config = dict(
    n_layer=19,
    d_model=256,
    n_head=8,
    n_kv_head=8,
    head_dim=32,
    d_mlp=1024,
    vocab_size=32768,
    activation='gelu',
    norm='layernorm',
    norm_place='post',
    norm_eps=1e-05,
    positions='learned',
    qk_norm=False,
    attn_scale=0.177,
    bias='all',
    tie_embeddings=True,
    parallel_block=False,
    init='orth',
    init_std_qkv=0.0162,
    init_std_o=0.0,
    init_std_up=0.0162,
    init_std_down=0.0,
    optimizer='muon_variant',
    lr=0.00232,
    lr_mult_o=1.55,
    beta1=0.95,
    lr_head=0.00783,
    grad_clip=2.0,
    warmup_steps=200,
    schedule='wsd',
    decay_fraction=0.747,
    decay_shape='linear',
    final_lr_fraction=0.0,
    batch_tokens=131072,
    seq_len=256,
    doc_mask=True,
    train_tokens=1449000000,
    steps=11055,
    dataset='wikipedia_en',
)
MLP neurons of a small language model. Each row is named by its layer, matrix (up: input weights) and neuron, and shows model dimensions 160-255. Each number is 128 + 24 x the weight over its row's rms, rounded and kept within 0 to 255. Numbers have three digits each.
Before each neuron's rows, "fires on" lists the tokens most often at its 100 highest values on Wikipedia text that the model never trained on.

fires on: " and", " a"
L13.up359:121118141136162096135144144126128149109122130131107115191175125105118126106121153125185110188169136115093144102135082105105142131105159104109114128118145168111149125129124097119145140106149179157156126098195085115127118134142095140114111110119109134063129100117076113095153149131103140111

fires on: "0", " |", "th", "1", " "
L14.up248:132122121171180104115172067118131136131159124116150134159128137113115097147119197148100137145127151131120099123139121127094107134158114163103120109131142130109162116121159127129127116101150085101155122090124119112101135131103169101146120093106113151154152120092161128149114140115165101161

fires on: " |\n", "==", "\n\n", ".\n"
L6.up538:100163117075118163091091144098149110153166134123122076140127128136099168132090164163083115095140108146146149169133109114107152160110125128090165114106107129148119093125131164142113126156137131122143123141117089075111116114129149121118143117126175100125115137118153117141118119170111125112

fires on: " him", ",", " them", " go"
L14.up322:173165120128158094147126156114119126126091176121106090149171151109076103129097094103146100155159164116113136191088164135126121154108072148092143112142103144112142146128118123126162139074171158119124135120175131144115130130135124107116129142119143131114126126139136135116154135133143117111

fires on: " |", ".", ",", " |\n"
L13.up653:133132116138120117113103086111089143136161121146155137125137161162105123148101141118112116152127122139082141163166104163143134119155109153104147116089095160145154108150131171094168082170123088100131109101099099126169140139126165091168189121148102103132135141102094112156144133117101094106

fires on: " a", " J", " A", " Year", " Years"
L8.up728:112133111124114138125192091152092101140182163140164119115128122108127076120128095162151114113103152108092126104112133118152113086100150131117122100146122148138149128152171177157134127113148162150101123149072103120129134135137176132113123142120147136109130098128126115167100115098161101123

fires on: " s", " men", " Team", " f", "ez", " m"
L5.up965:135157133111137129082136104148141089136151163116167144119126116133127105153106126161114102140120095145152145145097135114134152122133135131129141112156149116098065114159095155102099124132138135096121110112114181141148096108168117138097124166129098103128147146130152133156104111140130163115

fires on: " as", " of", ").", " and", " called", ","
L13.up734:152150145116129158141168152114102137129147174142087146126087135137106170132148139186135108130143121142132132140129121134149107120096116166118078134096114142114160082177151134134123072126139137104132130123162115123129107113152162101119109140143104099134072109125140104146114148129106111169

fires on: " to", ",", " a"
L14.up266:140123146152162114141141177151113124118107169116111068133141127110124122165133111153167106161116137114114113159149111128146123102156099134068155111130120142094143169111116104131123172129130142104160132078236092170134124123123082132122135157106134121092151052169128117146151157103099128121

fires on: " was", ",", " had", " he", " began"
L9.up381:112095122076151126143174127135111170148139130130124107110132156128122121155132163082071143122118135124156131145130092154135120104128118111059165151137148154093136127125140170103098126144136135131130078104119124107180090124145158103137157136154166114181147131122152137130125106203138115091

fires on: ",", " that", " was", " as", " of", " and"
L13.up574:096129100103109157089148131134098104129130080141134120121146093134137170120127147144055171125105142121090127142147139108127125116102106062108113135082081128110102158115132137138136169155145137142140171120162102153086133135098161149131141119110095113157121117135174097130093149169102145114

fires on: " |", " a", " place", " published"
L14.up821:159144136134145124123140158114106135122108133137121125126131156117097113138115131094121105122125115126126161105119150099168091131102106157120121125097152174103150115123119136130106083097129160147137140146136115113095131142117155147158172126143152152144133104156151129132120131152099121125

fires on: ",", " and", "=", "History", " as"
L8.up259:125149147167098116123135096122110126119118167142129132104146157138142127152144144144146119136130153175109150108093108133151075124134154128115088093122117156133204109161163130140118073102136165119144096136152080156152161140087165118157122121113174125106109101145131118117121115101114113111

fires on: " was", " became", " and", " turned", " had"
L14.up286:130114095101144156092146176103114109136153104103132146140148108120138141115088117086094136121132125152117130168163114117146132154129107094119142144109096177097142122093081168123120147139117170131140089127102056131113138132159159108137133104111127139153094133153133156146125046176132102094

fires on: ",", " |", "10", "0", " ", " over"
L9.up763:143137150153122153117124095152137116116102132144126106139153104101133153130120113109110140142140129119137118155086136149174161129134107132141129116086136105119145113138144095139118070182146118107161089134097091097156118145131167168161107169169159127085131184114137164078155100142095139120

fires on: " the", " a", " "
L13.up440:161117135150158079133125117120112155095117166111128141157120136127112085121081101154131148134113132134104105124095137082146085151108102161125121105126136159098140113124155138123131098116171097150128119137044154123162144137112155084165138136124172155123107138148153088152156174113131119134

fires on: ",", ":", " including", "ing", " with", " over"
L9.up376:135140122125115147108120065122150107120140160148153115109135126132126167185154136114131171106136129115128143124127120138133161128161127152105100146122097113101103151132143086096128089109119111139168117104103149167145102125130119162147064153143116129130134156150093157080105163111156129099

fires on: " ", " new", " an", " An", " following"
L9.up926:180124136088168131119174149123095124093134170141101130134171161133106165134109123103173144145140137148132122144149136133077105135118121132096103100102111168152118104115097104158131155123137124114126142102045152131127121148141106080126105114159177146152117112110100135153126154178115115111

fires on: " her", "ley", " serve", "ev", "ini"
L3.up479:140117166134124075111101150115118129125078114156139134135085167156141122119097106143169116083141151099216100155132146098137104130168164101138122121149089145108139161115125093112119141133141076104114084137104139123109136141130112129136109119134087094136097098125128110113145113130127124114

fires on: " |\n", " such", " |"
L6.up83:076140144124143155100100091111123099130162117099136139138116089161107180094092128114143115136116128158130134158154129104159122135141132145117140117100140148119149072118120159140108095100153111111129084098155105116141092119114148088170135134147199102126159155126135145148154110154087111148

fires on: " the", " and", " (", " to", "1", " "
L13.up808:109146105116139122113130134144147116148103120119094092118135138089102145105162129159149096129149127134158149164154158104132142151137120112100119127104140165112115123112139143126147138133093124107111130127164146175129085133103119142104118133104186128064153066138097131111166109114097134151